Weights of a small transformer language model.
Size: 16 layers, width 256, MLP 1024 SwiGLU, vocabulary 8192, 19.9M parameters.
Architecture: rotary positions, untied embeddings.
Training: a variant of Muon for these matrices, 529M tokens, 4035 steps.
MLP neurons of a small language model. Each row is named by its layer, matrix (gate and up: input weights; down: output weights) and neuron, and shows model dimensions 0-191. Each number is 500 + 50 x the weight over its row's rms, rounded and kept within 0 to 999. Numbers have three digits each. A neuron's up and down rows have the sign that makes its largest values positive.
After each neuron's rows, "fires after" lists the tokens most often just before its 100 highest values on Wikipedia text that the model never trained on. A number after a token or word is its count.

L12.gate27:461507429574484514449511547500528546445463552472455540448556505552482421419497456493446472543544511469509547541501527458505426399458473528506449430572530514507445450358471449524516524554363448453497618432395478461471533540442481462466553586546502551454488512480454400544467479461480560467409537429475595407502531542447560497485532468510583556450540445483485507531420550535419529491550473487469460484470412563538557622487524621496557450457532530529542575468464503448575576452471585521502542494491535547557468546524524605534521577512453529507547510509468475405441510427513547553
L12.up27:530447508499557474586605496530481587506423429483423468486505443488545486557432398469400447486577429573516440554532470511589562462456431515493504501472518490504461575458547443502445458549386394572388394507533570505542444479432427547528591606492567447539554484516420533436458474540454470496448594513517427532497444476479529475541496478534516476449415457488540528534569370524474537506424466541499526537464485520475541504478476499563405526570491471613449429576510500468543449486567492539519503475490482501518362522589489430542490466497421587526495467508520537495502493476561522518
L12.down27:513454525496523524542426424513504411494372436468407541485514470430416484484510516443415465499538496583487450540470425433530392502521532472507587548439431449522476540503544485466545520571438464418473522471665484401469466522504520470409551488544506639499595582501422535491474460520419530469456454505451401460506448483507550535544498558523533534493485416535572484495548520487529505553418517502463475332432494439503484583464582525532562519531463487525521451404575434476502501540449464505482548546455486488477536581561478520463458503558453508500477525497523438542357498549467548539
fires after: " " 63, "1" 6, "-" 4

L2.gate533:594470410543573498509482647612580476491540513548461429535486655405537543414539552524568491492509500487542563436573515496567549606464480540504543463503527446503493506437402516496591465543507428500504491515478485438469526544529460493460444403472467572481415516534451514482597560451516544500500525587542600412433474473487488471526449477545519533414559431563474516432561596538587516517485531567502519491532423439496504503476451549536457587459447477435457470500471515458530445502490465526381451543446517454524481516523584482562528576489433551508516444551491528446523513558420511459
L2.up533:512511415483457434522461558571445471552534560499457443424453614495466486465470508416513500543508419496541475460538478459521513513464561409447568465506462402553482616443526435497487458595492449554535496563503485475457433484514566522495417533498519527614484476537498521400584485517435547545488509526514489412444524504470534455527475523524588485417546494612518511470534555574616528528472608527475526517494403449480536428482504465598544556504462521437439503473426420483525468502407419487452545521471462468539537487517497493600505514483490606477457462634397594452558549540450477431
L2.down533:475512523467518562541573460496443511510498535520505494440497504567484586494455513580497417536499503520445433511474608544505520544562540461437518574477546515460544556501509494577444510480513532531494484536430628471532542558401389450486491549495454579587473431458475571498550450532391513535484495499553524414458504546512603516480475549495465487491368471527499495652554552454542499429433426469490617384491528668462533399445497501508492504369530538540441499532485478497508492511412456401590518409496533495516536583438555481455429498632496490478437426471548505529484520499462496434
fires after: "0" 61, "," 4, " " 4

L12.gate254:473522581426522496460617522473527505469519503409411466533466553457446533454481417543427457465463482521531512517573512531479449503417483466419506520585530499611483409444500496515504494523481438462462510558486420509512535456534539453495469424540609479495545439494506434540436466487592504481462560472433450423531493437484532452472533501542437529513549529534403492595449571481418505479434550514526513353479469519474584532531577567506464511476482416480485558514546354454567448532514420449487530586541356470454472522504570478576550481430588495490463526466543472528501473449509472506
L12.up254:405538505470511515468420478410450535507434499499544470519444546465388482539488437449459448559573350533495512488561571432576495504403516527431480451427527504552572541491469504532569476624435461565432515620521518525560550557487499522498513525461508435588465505505478496509508568604557441587441460465453404569441550486558512535502482488590480501464488519449466520429487498540498524490500544506452543482515487461525471462471535445595515510467548390585454515514418547456480576558572499521489516583471485516560537451578471554535486465518513566425538523461489504482577525535456543498
L12.down254:466414513474531443458523458434536501611573534568504429471543389604535500511431467489460545571541458540585441485508508408589510391429505588484463567438513498496539463455458615530528476524481472540459501559539477467555454417468584545478499495456505527541437471525496508487463521451533449468479524464424438486402442453440462531553461526559502553535552538433599537614540520449476483566474480463480537445470481467498488485439478478524523567465481447443536465605430454545509516537471543396491479469412563467553452589488499567440501454539544484408478473501579557605590472539474645523
fires after: " ISBN" 17, "7" 16, "-" 13, "3" 9, " " 8

L7.gate281:523525489522426489602477557364555540485445557472450580571482490587520431523512531499541505571511359494440490570463451429480494487449592502562534567540486425523506529447477475476574597468534521527391414471437503485577555408525547499490442487506404428558484497558490583520471479474520495444529477420462480463520506597531535498431532596547519481592458423559528396450516511564465526493426441431536510524516521522556518456543568621556469519502470473503592550415455514471445543401527558509409565458453506414440506445514446438560547506487520484529542445516509527428520464468592562536
L7.up281:508498452611367574524455555503538480522568527434470498507431398553567406524476468578502528517481466503483589464505601560431587503449568530510563523475499525488463483496455510494520471448526521531445428492522521481519639557531391400527518527507513539403460435575499479470588454518535478583420508596518520480477544478512513518503506535372457517493525604462487490504568541533511485531505494428510483578405559423527533458611495532452477442497483383448478497494441415402505477486588525503551488518473489479566519496539544410478555529429534447493484573546609479533573520514551499485
L7.down281:478422467442378509513533532488563533515398506592490513447573468582490564444476436515507511528547490592473423508417439441450479405525505516426524519393493496543474516557478543542477520488434423486450567537539453489478487451512626488526498526465474430495418510522486557514593491488526505543484390593482514493546537562557450489350492495619440548473518480480570465443454485452460510440492456464536464472434465544534437501611537524533476546552509509520598561365591497488453535464568501627582528562443508497482522550533499447498453422528573528462442470530544515488458503405462608488
fires after: "-" 37, "." 15, " " 10, " Board" 6, " un" 4, " Not" 4

L6.gate997:438429479500569578539510499511539506493558506555355570433445527498542545449517422477548418522465457454461514497497526515467524555557510461425475525437515476579432499513392579482600563533385467522487533584497602464495506494544540560540501472455429489455531506501365442483494469487519490450442539467439508497409537409446443491407502463520524453492560482477424471525541535519482457417473432522378432451427536498567505427496535502461460506516461529513516490619535447402480497517452549456580526588494448523502402510485572564548518456446549504426452461558422523527590471495472446445
L6.up997:392523506534450509525545550473603450531513498491472504500463521554573513471526547400507469545452511510595449545529464559540483549532501503557463589468552434582569441521426546477523430544518379543452564466417605509545447552461461488532449544505375516507510454481511521508470491516546481522374507623524523479523489471506623504572402420493460533487508398452514428446521546452505486493501488583500495487477407541536424434557597528446506571483511583487427427524517509491545436445443482482511412498548435448548483488433514417539447503411436425475467551580462536469573545473623536564
L6.down997:610567609478459548447448462438474420539524481497506522476573503466454507444548465473526537529492430575524535484552576575555504467497468478504504558483472420599521576513414586519550463491497517520475472561559383483566495537463476395531486449569536560489537462494452548394502579389481480498485466542526490475498455461440493574500436561319515494471436458555482594456441517500548541431545490547534552419559492659458501456536566362547495490475548455542503530557422452534498544516491493407448469534497488516534606513506589555475479541518526433551489432503454523545445580558497444490
fires after: " |" 57, ";" 25, "0" 8, " " 5

L12.gate847:636485451477401515450444485538468506462530482468451514468508456503504542483556507444443537503483547554539408500411555435564473477494531459527583546549523429490416466475497556548550452429529612461474446485481425500526599443439524527534429465541592603469440563562448501522523511662553538507510441455488497556545406412624538441466513575452484567509550509545390458550524547469446542527504555472539567486426548491595438472525512494507613463475470585514412550508476495477515503520410414536495472588453494518492510525420505443492538548502559491555460391506478481461516506542501623544
L12.up847:423547427468440518551404474404469526551449563447428482539495510401447491511562534429545466493523436508535458543469458501535412575555576541460471563591602591470507474507478529528509399510518437387493548510519549413580617447534570458464512531541497411498595499472486528410515508470463400565476495403521509497485464531479548526482450593471481539519558552456467459498514516511454541496494492537437558530484417592540464544535520484487508456635443537419428518436553489452422454524554521424486469488628464517479478568507479457540527562439478534549536566489490428441524481479600522624
L12.down847:424576588514509404427511511408459558464441482626464431549453482470513388433610541521510545523517480464498435490447487457524541582493486497519447474432482448473529538420518523411518443501421498562460485514469448529553424446546501446584507577445450497510543585471470482598501518427471560457541546510378455514520541528520496523515470504615529508515527482557545517490650577497463546519468447504580461501514418462490503529429594473413442489508575475446515478478524512548593491487371544514525437484522482566474460406525556591457531390461477490481493483438483515596509576518448521480
fires after: " " 45, "-" 12, "0" 5, " A" 4

L5.gate100:487415560486510457616521454491472525482520455575421503504515497557566513478438506532532548497517686564555570556569541437511436536532534434479526464460484610490477431536507401520584553531494485449524452532563490581454585466534429506502547512421519444434517502442441442581558560530502493427461447498448509488513465440514488496536493535566486537480502530565468540568440480487502473612444518440441521440503464642520517495565434491471473559566530506433505510519589444543472462500414412459564502438534549460507575533443499526557445376449445512560548484435504466601553558539422564494
L5.up100:556509494562450510545472477525499521531441454525530513552459510521563515473579531458490529507448505576481552557550577508490410532624546499451576504407431470507534580543521490559576497472434514497522492576555446556410629398478521452503471524460479435556487548455471429502508583542550381475516518551509406503550491548460506513455500570631568438510459539483531479530536393558508500522471395390520536526500516483473535482511508467537503521503591433399451491482475408454489558491458484448554458477452449548431511407636557428567399488511487537548487385473464442574577480495508612523
L5.down100:510538466417583573466477549498574442527532478541462474580457451498479529436448475509536469567627457559546476508536556526466643504497556425509547327516544553524530592512484463503481478475485498507528463520513496573490543542469456449568527504444583659496496535439454428438582460547521431575482554520381532592488397535594513544542464464538453473468476462489505520457478531499422481474517446472439518538564505567573480460477470634489489510573579461531498495478468426504561500486470563488514524523421436451513518550487396585528420456497514441521447484554506538540448571514482421456
fires after: "\n" 25, "-" 20, " " 13, " Comp" 4, "qu" 4

L6.gate771:488526500457472557426501452528490457498512525446493459550613435497569501534467580453471494451604450512402533505517508531477433465478446561507476417481487403450553641535515473552513552490463379493472470473536572490461471480524518533498562552406488502522520541468470491495518509439412515495631442496414513546435510485440473506489630479499492502508572522469444435451622461529447564578426543494458491405495468436622493476575506570508507514469463600575536424456637434505479486420411436495519432482482432478460591544487491477477500543502488530439435480441503483594454527488492533425
L6.up771:493485455471494568460448477475501564458485532465512438473535507466471484583667563516489491395588457441421441447480575534486490512521448525479471488495504523522525430534484439548475531512588566563485533547511472444553524494502480381430538523480529571506516568539454512520517411452525515492515522550496494567457530493506552455464503419561463474469501468478572551532616537481554455517501458503454601537640440592486479491547490454567490457501471446571473537392569537497512472563511509526470572464561500543602518476461503524474553471510532576490506477432507500502525506413456692563
L6.down771:437477484566564467559539428510499513555508528435473549411581432484487513476444505489474472488491469398505444520469473469494556484525488537507585466502473498590469540511586435547637497460481467498437459404518462446460420489448677485515458577464531445562511428537470481471388433485579481482522543468484463573471538443447512467499468470430535518502547488521517514548537511539531543505487510495548546477499385567486447409456466526550473555353500521541521555457496472496516466445499487483528546541597420469524531523511503551533493357538503550455385591458485462502522487429422528584
fires after: " " 34, " |" 8, " Bi" 6, " •" 5, " p" 5, "-" 4

L7.gate761:539533471519503544509520525402434549489514477487528517521571403493455563439505483548465462587477460526469501476471515405507466490485441479496485488505508431565533638420504560506528442439481486524521447465566542492536440432562478539529557524488555497524558556436570517543528502643450431463626545544533511460514501561444491420542538511588447529504451504616550420485588510534498522484431464468548443535484530516451511429394431591497439536429497476489438570401477424444464480441535473495454541441508555514448579479495561510544530470430472587425470453446461521547499431544450555567
L7.up761:425516490449554438491558534446513501558507440514387529450440528555457602514529467441493543466556573568550438475452548518510446508356432515462521366483550492436481475499512479531589494494483522449445445532420533421559499459548424522418511490514520525469577400507462529489443540540591487465563504634487449443466477468549467454525506479406448529484533455544563399602441486501556563557520556463540457493542588532523515544403445565388460499406484442524476548486397481481524483471454561495513488458491541471462461503411548557492447464532508414477501458483543537469450450496509525522
L7.down761:453482514447490478519460534617504469535501511556475448483545447490509490474503504503510509461587513507570464554424514365526441499519626524498511386447469506456477498497476497483465490490419490406407563554508415493638450447478515453474492467534460511480522457533465520533510558497603459494542493549481549554453546441409382525578530518547528534474421466491513522532421492474514590434522447440547537460457390486479506446575541518518466450479517447476522541529455460551487513466621590492527442462486493450475491534520475458649497425597444510405472532500571469504481452514440530514
fires after: " |" 47, " " 7, "-" 7, " in" 7, " over" 5, "don" 4

L2.gate182:430536568540484483469524502585539456450586457577467475502448552493562477443482528434474509461462578426459485504509500538498542469553454535532555497561505473451535538508456443527564507534505451525511484543584476477413516436568467466612379529494534454561509511448450682426500454560567627435450570529432508603522449472437440506484458519532491513485568452487561588493636471486539502501517537462531510554546528510437539445436472525461532491386489474493599469506506472497467446549482486546479431510584464548551559551488593410580416547437452491515484516559523494445416510555455511498
L2.up182:498558477466487480454446509504615538523545457512519615461576531394551476507471396471504575496419565457546484437582516460505501465466473559480536456503373362519443574502499455562584486456353470486478487410564548499495583532475559460498415518505436483472484581473444578498531452511492570532455523448490517448552502528460442494558493418531477563411565536451462477493583505443535501554546534498561550507427403483422464418499445471498485426527460389422528465508507480526538513515467522552441496555531508521513460440585527436502438476524486488478474503475564484481421540525607453497
L2.down182:508434542501439495578413508551467513496488598545530447560477467579433472494508498511519514494444546441525447463486498531495564471506497580446459549446532507550504511433516544500432461525533423561504530565643442488536545479497480559544489510521535582503460436505516510643519510535476420479579457465423563517514457415498494436463423595514461481426501448567533472581487536533481530503485483499593527507532526516399555483563536436374497507468629521500604436509486585529411537503529463489498493484508474562527490603435529501451501579520388573532479499504405437574552444587394548457
fires after: "0" 100